From a checkpoint of a small transformer trained on Wikipedia: 12 heads of 64 (4 for keys and values).
MLP neurons of a small language model. Each row is named by its layer, matrix (up: input weights; down: output weights) and neuron, and shows model dimensions 224-351. Each number is 128 + 32 x the weight over its row's rms, rounded and kept within 0 to 255. Numbers have three digits each.
After each neuron's rows, "fires after" lists the tokens most often just before its 100 highest values on Wikipedia text that the model never trained on.

L8.up2072:074128078135212137125105172108153162121118157084101180116147148191141124160177165116091128130144024123107121106107139088096049143125137123075143096142163197193165141095115086096164093106152115097127122088106133142148115086116103120056093148188147116135138091168152125103104092139132166137109191120197111100082135154117144129102137113121102194107144185166104144092078135125091118072108
L8.down2072:183065140105186105138186111101132123126139068143056084155133138148079117156086138141142142151146144118065142064137178167087159140104120171058172146099116062101117113058123154147125112075088145160131101191173068125116133058155170128137102135099144186107145188146156131131138111203092078114169126140092137127142088066174172096062137160105125101104129124112115188120149115136122100156157
fires after: " |", " (", " was", " were", ",", " from"

L8.up1473:098100054124144176155121124131118173153114098140141149166109144172114142150154129139146129139091090162149075135131183131187071130107058165126125102116145128152106076102143144078111076140155073144041154138122114138147097145148168160104134146073167180146090148061126160117136083043138155093131141136128156109112132110164103110065215136155173137131067170151158119149111117185197135076112
L8.down1473:084131156081164135115128122190134174121151181127137118117122071097132156110147110131159115161122130122065104132067143141058165100154113125097116167112113104131141134127119086124100070102133131168105122113169163169133119119208141208180175163189098172070143125128153058121129111153126126149167126118097139104104147160110140092072152127140185124092143107085189106102150119169091094110111
fires after: " ", " |", "°N"

L8.up1508:156090085082196171159129088110127091123099121143127099111132089211145084113148166133145146200116132137121111091157131081118122115110135106149127127166108106206104181131147117103161069131162135124130118104113076169115137106058102101103108198138125166121149171088115114125110110161098107188125125123146140119117165114159102150123165090103089113093133188132108136129113158105151125103173
L8.down1508:142114125105141090091087103108164151158123157113143111143144131155113135151091139158118134067133124146123087053158105129099123098124125089088128116129145129133133156142132134139163132119117147128139116124081126129145139131122115115113099143143195135139135103114120147123121080134159113144108123130140134154147167131086117118093158174152122153127107142142177130113078084146160113116030
fires after: " |", " (", " Win", "aged", "0"

L8.up1436:095175119089135148108143106132141178115111144102134129126109159097143176152148097080088167197149153132139152115147188147171130149120138067102117130156092101205087135103113115090118104168190137113083052159088096140098163163126132117075223132143161174094107140121056065104156086186107157128085103100129143116112129085093156135164151120069124171104155145149134153149144130082105111117122
L8.down1436:124132089100110147113112160152138105213122126136076093169129195106139141132090164146090084094163166138144092149147162114155154127167087118117121152143146141107141088177152043112164102107112120103154065159169118133183110178151123136105168152170135150150128099181125166099128101144102144142125120123164135142101122149121134123198116095097129161170127138119128133145099096136151154091136
fires after: " |", " ", "."

L8.up1410:176147095119150111160088081185158155173114149078132135112165174133169152130114164169122122121097160146110148137140118037136137097195126126160110095127135198113137148109142135119181177136067111083165118148115162144114139069105032126121099149179193094092094161146099167066097121079139151147145141066104192119082105113162106072138107161156118105096123126100145166151115125120168129108110
L8.down1410:148152127087131144145139087164139097094137143172121141136157094159150144123143138089110110162148131207120134154139042161132096104090124198156137116116121104050143123093148130132142104138149113104103071129102142119063145116095098107170155130128120121033101179136170062124157110186104054101122142141156134086102069144076136125168128155126077132048146145172169124158067129169174159111107
fires after: " |", " P", ";"

L8.up915:093123111100153164149097126130133112111110140114163109090129074118117157097132162171177170101190129152147124149145140123116124085143148124082103148122197178162114170110156163179135097150131144103125162149143129152111124154046150173100097086095148078148097149110143111122181123150106100120124119110113139120170144146057119086131163139135172155120129113138139120149096169116108100109136
L8.down915:115110139137123149095108145203161060135109156126171069142081131125082177117085168173138129062074110137152109100110153104151137085162217147115110149145160130091078117104096125136091179111185094077110072148122138118121104123111094225135137134212107140163108075174107143101132127097115097142211094127090119111139138170120085147125083136131124139077151086089104118127169128087168148168135
fires after: ".", " that", ".\n\n", ").", ","

L8.up71:153120116087142117148141080107151149153138096119152195127112110099125125094079151109142141120144078145132049135151160154157063162184137117161119092135133153118168098163143077137148164114065186181109142073119142129124130153088141134140127156146183125127107170131066137083160159155196150174109130141100062112196144140186129149084101097147104146117152167177126158163080141099081131119132
L8.down71:158123093149151087188083143108104092128129140126140113104170135122108038188138105149112146115093089120112146097131098165106120095112161116122091127126134122079105107133069118117131104142123186125140103099143106112192081140140147170125110130152153080164206098111102124092173160154163171147118130108140159155096099172129130118155122110153148121146171131132196086133134135135080119098093
fires after: " ", " (", "."

L8.up1570:142133154101159098154130118170150159129100156138143145191143101168175167160134097111111050155150172135100112126113142130149145060151077095125175115099160109168154152152103138178143138199131139127081117135090122192191157119118127141124115125204157159157133131096098137122094147152160131131063102080123100112114133149063110119119140165136177090123081160098161156171123101105150177129143
L8.down1570:130111148112096178114185107078091108088190170172216129111077151152156147130171099160138169095123172148091118102119133110138160133105160151142172109139168094135123098147101064079106158111171164108102077195164129112113160179047133148151122123148095151134091141077165146160080107146097143107148120170159064184096098108180156100171116110131094129119076116096070156080168055086117135151081
fires after: " |", " Pe"

L8.up878:087081123150146168142125066118082127096029150137143158125152109165178158099112104066144140124095092133070054187130058088123096134125087121149165135080164078183142134137164157147122117156142126154101094132089103162153129111113104155066116108112114106135151113100104123129171135137162079161130161130110169167100124150131163146141173149055176108128150164195070146195088160076119108129157
L8.down878:165137115129114129112162193117146093142170102071136159114120121195097106138139093199132120119130117095104147146080124124155204119126135119199087077135200200166112090111109047152101150127120135098137086123139131170105108150178134142130111149133135131194048133118132115187146124132127104116120149156094215164151150104116119123086115075132135127118169119146111093134130169133072143143142
fires after: " |", ";", "==="

L8.up1745:092140116101151137161120083111174160122115147068151043129067103144129167148133127159157102116112120141103115100132114108135140193075142052140145117133161115130134171155045172152167162108094137133167136114137137181085162109079108148185160134156126193122127096095106121170142134076168077151146075085192111133125164082150094097156146155112147083174112147177144114128078151131102138123121
L8.down1745:086108146136122095132148091093111164147138152124186151177089136147164147156124110137112176070138131147167104130127104169154138107147133151118068119112222056133141138121136113183109100128132054125128159138089156165088080107128078123093124165143097132120135074109120154135178068110142124127148095195075158131098153165112108136132101030120147115129146155113168194108117068101128138164107
fires after: " ", " |", " (", "|"

L8.up2227:131163128108117183165095120128149132112090107122152163134091104181189119126135172104132132099164170149104148083170076066131137159163111112118061090109132203104123154109110110108181185112078106160105131075121115131103088097119110090121141165124136097074095156105097170112169057184115145143137078134134122121163158169104172116139143129147103103218134154158199178130115161126104095086109
L8.down2227:112126179157136190163176165159131154140133099127147109141174127132118119080131145103118127111107088115147113118116117116142123094140120145120134078130156182129171131098077144122101162065143123112077140119150055125125110094126110200172135163156125128104169145116152142157081105169113101112142143145169090127086154100149153057145081152112114114202114131108127118163121071139152097113110
fires after: " |", ";", " medal", "|"

L8.up642:140155138157155219122099130131096132146089098121175112144148156136148150133080160157126147165091116089074135111159116124150086154108140127109087127107144119182139153115088137125159080096117179117096191041076115149126135167142113135136115097074121176134179125124147147078113053107168116095135175171134123105114109091151124141157148134101187132130134123143131122108086155137129106085118
L8.down642:074077132086181099076135187148140178154127095138119160111110195093153119142115127166139103129128161133116100147075172125111108125092116136100093090122152116169151139123134096176127162173121099134162095165092134178180128092117113092064084152151123126081135143137145191177130139135090104152158132139132160161147151063125113105087134106136139108098145061165159121126131067168156138106056
fires after: " ", " (", " |"

L8.up2245:107144112162127154112127063165106101158140125151121134144195131166152098142125130177106161150129116121168129123122117095130105085113091074147113163102152150145155145137111162124144124071087081068118116139135166137144120147083100147178161176188147110087104158156095162107097087067160138149197114070112142158199124129108160169142144105156200133138105126118184142137090161100076137122133
L8.down2245:125151172123062110116065128119118083145167200082099131122136180115163135088136197175110163117136177097075125152136103164090062129149184117142140142139107168117170163123138094120078087123179106118111071047127120050136150181143166080094143116152112069140136183110147165111054093169144100064142131113088138125143162134066099143176144140138172123116164125122110145154176143128106076147103
fires after: " |", "6", "62", "2", "60", "5"

L8.up1356:156094124059080128106109094092176116121066128153192175106128055115114098120098144167091093159145075151133100117118110087129155091117085105115134118143213112105156147093120062154150059120179100134123118098104177151172121145059108095134150126122129108119106152133070169111079118095138101099166111145171114133087134162134115103163120085110127138092133154148171157137112113153178067123088
L8.down1356:148140158113065154097169114198183162107131142062164103141106157104132150149096150128096119113118111094058110123166119156089136159105188211133145114092094171130167149144121068129103137071140137130169158216143084199142120119113136114075172168136122177175132128109123187111079097059151131110157168135118092114166107135126162065155185141122120141107167075090142124132217117163105059183135
fires after: " |"

L8.up826:151080159129092097102154121135117146120045131124125087135094073137117147100127121127161140126123095152199113137186101147103107111129088149068167095170101113123169092146173112150150160167113115143140078126158083150172152153151190114105132111149151142142117150152158123121143094140116161102174171144164118112083130142167158051118154119145127069067185124186112097099153160116088097125114
L8.down826:146159144156086075122125140169128162129156134119157106137105134081085115137088148161101138103119127128061052107126096156133143129114154114118137192077170081120149187144083166134095115089055119122097133175141173129158137147155109089152111115170186162160108105113121148149111145198154104145180172117111141100196125068090130180082073122151075169115061130087118081198117128104148086113059
fires after: " |", "0", " at"

L8.up1301:134106091129170121145163137113147070123120136116104087112095094145148145141144100130072087140165088095228163137091188098140093099182149117086128095092062147191155115095142118144114121154091085103137128118150092146124124149182170111038129147128101130134089137101133130122127123104128153103109128076113166130127173080102072147156183130161155130109137155145102055097117148139130093100155
L8.down1301:116080136179131131214088137134137129121173152099145118160137090097193139143147141106120151073082170191122141141103143052113145123134088177097125052138180128122092145131093153186181063085143142048168096112145126122132155139115105152142163080147092154142072137147179136089139128129151140191103116055156119110119099093094158151101168145068137102123088157175059125157075128109127157119097
fires after: " |"

L8.up1184:094112074065126129119123116155134075116134193088136116179155130059146138093149135140114179111127101134106130086183156151129145132095100060134131106090149121149098177164117188141160071156136138087073080135140172143209174114159137092116112170143155110080093146153112134179126152120150149152136079118130127159127144064090148091128197132077169112138106109084109180117123159155158078118130
L8.down1184:147135103126124157112135104155133174121064140093159094141061157121115212127101169143130099103121098146135119088107121107098150123153105060180135104123178141054138120124169165167127101127181135073113114138154107192133149152127117136093129137212184146128084121162138187120074145115114152163154092148194065136138090135101127148110128044080140135165125068100122150133125097121083150174140
fires after: " |", "1", "14", "57"

L8.up654:105160139166139112095140119175087155204121096165115104155117153137098099081106148128121096151112140137163123155127122087134150111115144131132082099139092139202067110170116102154110103142096043106135134123103138114142120081150142113135214092078162181128125116106160107133131129139164119128141102132107110083156199115170106142148185079109154077127159127147145171088121176157158154088157
L8.down654:154159124191101157101101095197075143142179098156155104147111115101092108229125102140106098175119217110155114131132156109142141100074118187164158118163145162118146117139141065165172131107116135131111079095111114109168152164166139115135163136096095173166044095129108162169147114105116127120148080143083128120097106110100139168163136126147151162123160116083139148113104141097076115128130
fires after: " |", ";"

L8.up2035:155113129077179169175150138108129162119128135137156088157078089127106139152168114134143094128161149152137098134134124098164129120180168101141072163107091125060104189076114098169186122139099128154140132114103119143188122120075115121133098145122136166139110099136041108115095171153116082129099116063102146135148141123130106151140132086161125085131095134145116177139116176126139106197056
L8.down2035:131118131141120188107087096121141174121169125125184190088088157170143083188171108121078170151074112129143115144120110130110117128151108159122081109101162139067181115149150110180131152060173150112127081137162127106139079112076065069109143099122103105089133076149100105156101075132126075113102055104094151101101130147097116149132148138133139145114124132217165134132134098125127136118132
fires after: ".", "er", " A"

L8.up1084:141102161180130094133087106116155074142149122166118110115125107195124124136081138149135136147081134150089101159136178150168108142127144073055149120097081118190087129143143118184166154155136108128086138078092136149101118171143154129051142127120122180167134164044135164123188073133136130091125123120123146162113127097090165164144159103063098083142144204135153086100108143131151102080192
L8.down1084:109153138139132147156132138141164142150117120138085155160098111157144129151121175152125135089124127148096134255138179138130114099105136114125152125147144126154125119167076147112140126175113107116134124104116144121126132124144147136143081133130139117096198139128133130141123111104124178118101127106166165103136098154129145159143125131101077169079127181132132127122144124108157111137255
fires after: "ost", ";", " Martin", " |", "t"

L8.up2522:172140117108140120108150154171166062145139164147146064147108120134115151096144164138147098156155157089136179153157092175088183068125123132101116062117205118128136150104091108123198133149185152109059130130090130106169140113086107076106127119149140118120150131134077149098110085117115122175138097112191132108156119159129114144134137182116091110123066139121138209150116132124182131114124
L8.down2522:148134168084087100175089164182146148124089171093164113118159188119138085128098155075157173122132106084144130135142125119138126149165178139140158154084084128095131143165116087101182086125170159126122152163128120144137189099109157124120118177112031124101130196147156145113070118075141166159105150125120107123102077176150103144140148126108109094168133104135174104131125142133103149121127
fires after: " |"